MLP neurons of a small language model. Each row is named by its layer, matrix (up: input weights; down: output weights) and neuron, and shows model dimensions 16-79. Each number is 128 + 32 x the weight over its row's rms, rounded and kept within 0 to 255.
After each neuron's rows, "fires in" lists the words (lower case) most often at its 100 highest values on Wikipedia text that the model never trained on.

L2.up559 [149 126 140 179 152  81 126  92 106 123 137  94 131 117 145 141 129 143 128 131 100  99 100  97 151 119 119 153 147 103 154 145 148 128 118 113 102 125 148  73 122 132 174 117 136  93  96 119 130 154 160 155 102 185  98 139 123 106  31 131 107 134  88 108]
L2.down559 [126 121 142 151  95  85 146 104 103 126 106 103 156  74 143 132 131 161 118 155 111 130 100 129  97 155 150  63 135 100 146  91 117  92 160  59 161 104  71  95 106 157 103 103 159 105  93 124 114 149 145 109 109 140 138 183 175 161 104  87 100 168 111  79]
fires in: "later", "early", "second", "earlier", "subsequent", "previous"

L5.up609 [164 154 157 151 102 163 125 124  94 121 129 114  95 143 153 110  52 127 115 181 126  95 191 123 114 122 104 180 130  92 163 100  95 109 137 184 182 107 161 163 160 150 157  98 130 157 103 165 132 137 130 107 101 132 105 113 139 181 154 141  50 131 104 135]
L5.down609 [114 126 173 139 141 105 148  70 134 125 193 109  74 183 158 113 133 121 158 115 117 128 104 152  92 165  98 151 107  48 121  51 154 136 194 121 120 130  85 128  96 108 165 143 124 142 138 108 213 159 121  86 137  97  59 130 141 140 125 144 112 122  78 114]
fires in: "the", "are", "of", "were"

L2.up500 [134 139 127 148 158 119 140 138 129 121 103 103 103 157 137 149 157 101 157  52 113 113 110 116 162 115 155 107 117 124  82 157  93 125 130   3  39 145 154 130  66 190 130 139 160 107 202 159 130 125 117 170  73  83 100 140 110 142 127 103 114  95  94 122]
L2.down500 [ 97 161 147 164  95  73  85 137  87 135 170  93 132 131 129 108 103 119 117  90 101  61 121 146 108 107 183 123 161 132  90  90 142 141 142 112 148 118 101 117 122 102 184 170 153 149 150 122 154  92 122 144 196 140 168  98 109 133 147 201 198 134 115 119]
fires in: "of"

L2.up570 [163 100 149  90 164  96 169 113 147 131 113 130 130  94 112 162  92 124 151  76 131 160  84 127 153 160 108 124 121 109  94 120 128 126 135 136 110 125 133 147  66 164 147 138 138 121  95  82  65 103 125 120 165 123 207 107 115  76 155 160 182 126 137 143]
L2.down570 [163 151  59 166 177 111 125 111 122 148  75 133 108 155 169 131 112 120 124 161 108 119 108 114 132 139 103  85 147 112 154  97 131 121 103 148  80 130 111 151 150 160 110 147 177 113 124 100 172 155 152 190 127 182 110 128  84  93 137  98 171 144 184 102]
fires in: "in", "when", "if", "as", "from", "during"

L2.up195 [128 136 166  76 121 152 137 140 129 133 173 111 157 149 160 125  77 143 101  78 131 110 129 111 126 105 139 115 156 154  69 130 108 137 141 107 101 110 132 146 111 149  99 139  92 128  92 104 136  73 140 149 177 107 123  97  82 106 139 106  76  94  91  99]
L2.down195 [115 137 127 195 127 131 111 107  93  80  79 136 163  89 106 123 163 145 172 141 159  56 112 143 107 153  97 141 112 149 129 172 153 135  61 151 139  82  95 115 126  93  99 132 152  97 139  98 145 148 115 138 157  91 122 116  73 131 234 147 148 147  99  68]
fires in: "of", "is", "was", "has", "currently"

L2.up152 [145  83 157 135  84  89 106 155 193 122  80 102 120 112 156 152 189 147 114 100 123 152 147 105 114 120 112 126 126  61  63  96 108 147 106 109 157 141 177 120 125 140 118 158 104 123 125 132 169  87  80 142  89 104 207 148 130 115 166 192 146 108 159 149]
L2.down152 [153 151 138 126  95 101 114  96 106 116 155  89 165 112 166 115 185 160 134 110 115 101 132 175 141 110 179 142 156 122 153  95 118 169 163  79 120 142  81 143 126 127 116 117 112  78  69  83 146 146 121 135 183 166 136  96 105  98 126 208 118  69 194 144]
fires in: "of", "to", "de", "in"

L2.up401 [ 91 142  88 137 145  87 125 123  93 103 138 128 173 131 131 138 111 138 101 116  98 125 114  42 179 101  51 106 141 107  52 174 119 111 134 132 124 111 125 117 132 110 136 180 151 124 139  75 150  82 222 182 140 158  99 134 144 130  69 138 115 128 140 112]
L2.down401 [117 111 146 179 156 160 139 151 128 163 128 194 119 148 146 118 131  53 101  98 108 108 110 116 109 144  96  99 118 115 167 116 115  96 119 135 136 114 114 128 107 104 134 109 134  87 119 152 211 140 151 108 184 114 152 152 161 147 145  78  90 136 104 120]
fires in: "first", "other", "early", "second", "s", "most"

L2.up605 [125 137 162 122  88  90 116  97 144 176 125 133  93 124 138 152 134 123 112  96 137  80 125 132  99 142 134 145 103 164 101 136 187 144 152 108 105 150 184  94 140 129 110 151 164 130 120  59 121 113 197 130 122 137 113 158 103 153 148 190 154  76 105 132]
L2.down605 [183 105 109 155 129  88 143 104 114 140 155 140 126 143 216 115 161 101 126 116 150 152 127 123  98  59 169  92 166 122 161  54  96  98 146 110 191 206  94 115  78  77 134 110 106 127 134 149 140 124 128 115 122  98 149 186  81 155 124 114 149 154 120 100]
fires in: "to"

L2.up12 [118  75 130 174 158 152 125  71 102 117 125 194  97 158 212  93  87 123 150 109 132 167 192 157 223 127 134 110 138 159 148  70 115 130  91 139 138  99 164 118 181 108 179 140 125 139  98 105 178 180 134 151 165 115 137 124 134 150 176 120 144 149 112 126]
L2.down12 [127 141 118 124 170  95 126 137 111 151 139 133  74 100 121 117 135 213 179 115 124  86 160 149  64 137 158 128 152 175 130  99 111  84 142 131 197 134 153  76 145 130 136 134  85  62  95 104 116 160 112 121 133 116 132 149 102 134 204 125 171 176 101 145]
fires in: "in"

L2.up199 [150 121  81 134 176 126 134 168 118 138  35 111 101 129 188  74 148 100 130 157 121 149  84 175 113 145 130 107  82 137 105 115 115  92  91 173 151 117 127 112  56 129 103 167 123 122 122 107 122  81 118 139 134 146 141  73 131 135 106 111 158 154  88  99]
L2.down199 [105 140 123 141 152 142 120 163  93 122  47 111  59  79 187 139 120 167 136 147 126 140 126 100  92  89 177 124 164 109 175 102 113  81 167 116 160 109 102  94 109  88 180 138 151 113  80 118  95 156 127  73 180 160 101 119 122  88 100 127 147 147 101  59]
fires in: "in", "on", "made", "started"

L2.up673 [ 94 122 172 152 147  76 169 147 154 100 106 108 161 131 135 157 110 129 135 137  98  80 138 191 130 123 186 116 119  90 107 151 125 130 163 151 116 137 152 134 115 149 101 128 144 122  78 123 139 103  84 135  86 122  85 116  81 168  48 180 119 165 182  71]
L2.down673 [123 100 200  89 101 114  92 130 105  77 128 153  56 142 138  92 112 175 121  83 130 134 135 157 167 162  81 117 127 113 207 106 155  99 110 101 144 136 169 143 127 136 103 147 107 182  94 122 153 102 129 109 153 101 116 182  66 138 136 101  92 118 100 110]
fires in: "as", "after", "co", "with", "for", "directed"

L5.up444 [197 133  94 143 102 116 117 127 101 136  86 109 131  97 100 137 117 138 115 102 139 144 185 169 150  99 153 110 156 150 110  78 135 152 111 144  69 126 121 151 155 100 144 132 119  81 138 106  81 130 105 108  83 170 119 129 133  90 202 180 169 139 123 153]
L5.down444 [203 171 136 127 167 150 124  98 116 123 112 130 116 136  97 152 151 146 176 172 163 120 165 141 139  59 135 115  94 165  94  90 188 103 121 146 121 183  93 108 100 140 132 131  86 107  98  71 155  91 151 142  94  72 137  95 161 148 149 135 213 198  93 129]
fires in: "in"

L5.up151 [ 86 129 217 151  97  72 114 152 110 134 102 105 165  86  97 167 136 104 127 109  88  87 147 139 197 167 127 124 120 110 100 127  99 121  73 174  90 147 158 144 115 127 162 139  60 100 112 126  96  72  90  61 100 145 171 139  94 133  63 102 133 112 179 139]
L5.down151 [146  45 116 146 116 108 155  58 138 186 173 133 109 155 167 132 147 118 132 125 121 173 105 108  77 154 125 147 106  74 113 109 127 138 153 133 132 100  97 174 139 115 101 115 134  84  75 124 165 119 137 164 156 167 143 112 116 113 126 180 105  99 114 148]
fires in: "a", "the", "of", "an", "some"

L2.up385 [128 136 121 124 163 105 179 118 146 151 123 157 133 109 129 168  81 130 138  30 177 135 119 125 117 157 135 115  90 106 139 134 177 143 137 126 117 211 137 128 118 151 101 120 112  65 124  87 130 117 107 183 147 103  61 156  73 136 107 167 163  82 133 137]
L2.down385 [123 123 191 172 104 106 124 104 145 122 176 157 124 159 104 154 131  38 104 109 152 174  98 129 136 165 161  93  77 152 153 101 152 135 135 106  98 128 111 102  89 117 132  73 103 105 136  89 122 121 139 107 139 104 101 133  69 102 181 140 160 130 140 150]
fires in: "to", "for"

L2.up404 [189 121 131 124 148 171 147  64 153 123  74  94 165  81 133 158 141 112  79 147 106 162 145 163 204 112 101 115  75 116 166 127  92  90 134 172  97 192 171 133 109 101  92  72 157 110 138 124 122 136  60 117 131 165 157  86  82 153 162  95 129  90 119 118]
L2.down404 [111 177 171  97 101 154 141 116  64 142 102 100 142 153 120 168 109 215 164 145  83 201 146 103  91 115 202 134 152 165 168 153 163 168 192  95 220  81 189 145 119 139 142 158  83 136 124 130 146 127 187  97 140 146 171 126 112 120 147 130 139 110 112 135]
fires in: "of", "from", "in", "that", "to"

L2.up353 [168 103 123 163 200  68 125 102  91 161 104 174 114 105 202 147  95 146 115  96 123 169 113  72 160 135 151 153  93 122 141 159 167 157 157 167  93  83 119  85  94 138 196 160 164 142  75 136  72 152  86 179 169 145 104 133 127  79 126 146 142 123 101 139]
L2.down353 [123  70  59 115 123 126 102 133 133 142  89 156 124 177 158  94 113 106  71 133 113 109  79 109 128 147  72  72 134 126 103 124 155  97 162 157  70 142 131 110 138 144 100 157 157  98 177 110  85 151 154 165 122 196 119 107 126 143 112  97 156 147 160 119]
fires in: "as", "to", "with", "after", "in", "while"

L2.up241 [153 159 135 146 141 118 134 162 128 119  93 144 129 115 123  79  96 147 160  53 111 158 171  92  80 143 140 139 125  89 135  93 121 157  99 146  86  71  69  88 137 137 142 136  99  71 225 146 107 166 174  73 154 173 135 215  93 110 161 141 114 131 155 139]
L2.down241 [130  89 121 155 106  92 123 115 157 128 113  98 138  86 147 170 113 100 101  89 131 105 145 164 139 152  75 100 130 145 102 140  97 124 156  73 187 140 188 233 115 161 146 106 118 103 127 160 186 158 144 122 132  84 124 145 139  91  92 136  79 132 124 103]
fires in: "to", "in", "down", "out", "least", "as"

L2.up250 [157 102 138 132 178 116 109  73  74 145 156 146  91 202  88 124 131 132 198 158 134  87 177 131 115 116 191 131 102 136 134 141 139 114 132 100  91 122 156 138 175 165 149 158  89 136 143 197 161 123 181 121 133 180  53 162  86 145 101 146 111 148 129 116]
L2.down250 [125  88 139 176 114 109 170  84 121 130 148 162 124 122 140 166 108 123 123 155 234 121  92  79 140 135  69  96  91 133 117  90 101 163 112 174 111 114 198 127 133 128 148 170 130 128 128  87 166 107 116 157 147 145 144  87 133 117 105 132  95 103 107 118]
fires in: "of", "all", "were", "are", "these", "own"

L5.up235 [176 130 169 111  94 105  96  81 100 143 101 134 152 191 110 169 126  88 122 128 115 108 160 143 138 120 142 115 179  77  44 177 137 106 109 126 177 155 217 128 156 183 122  85 111 140 101  88 130 174 115  59 128 137 132 169 170 157  60 143  92 105 112 122]
L5.down235 [121 166 174 134 113  94 136 113 126 128 127 111 132 142  99 141 135 162 155 172 155 129  97  64 138 153 106 132 167  97  85 110 194 119 101 129 160  93 155  70 109 204 135  55 131  69 123 161 122 137  89  61 138 115 110 106 108 135  80 123 112  94  76  70]
fires in: "to", "of", "the", "a", "by", "from"

L5.up507 [ 84 175 109 128 103 116 150 153  83 106 166 126 102 112 107  88 113 130 130 106 163 111 122  72 101  79 129 127 140 174 131 125 116 132 140 127 117 139 155 111 127  78  75 107  60 143 121 146 113 151 172 120 194  84 171 116 122 113 122 100  84  77 116 115]
L5.down507 [117 163 166 133  95 134 159  99 110  77 101  99 116 133 144 109 154  94 138 133 129 105  67 148 183  83 119 143 126 167 159 143 124 170 137 177 112  82 169 125 123  71 175  95 114 108 122  85 178 134 145 177 105 123 132 181 114 152 182  77 117 142 122 177]
fires in: "was", "a", "is", "his", "became"

L2.up182 [158  78 134  67 167 211 116 126  92  94  94 148 136 109  95  90 128 123 106 170 139 159 162 159 204 140 129 123 107 163 120 114  67 167 137 146  83 117 196 105 194  80  96 106 105 105 108 116 128 167 182 113  45 176 157 126  81  57 164 216 140 118 111 139]
L2.down182 [123 104 158 164  97 133 150 186  86 102 104  91 132 112 122  90 121 124 123 135 104 121 127 142  84 121  82 115  81 100 165  85 124 157 150 110 117 121 125  85 153 112 149 134  98 116 100 134 124 140 132 146 143  79 136 162 132  91 103 138 117 108  66  79]
fires in: "in", "of", "on", "to"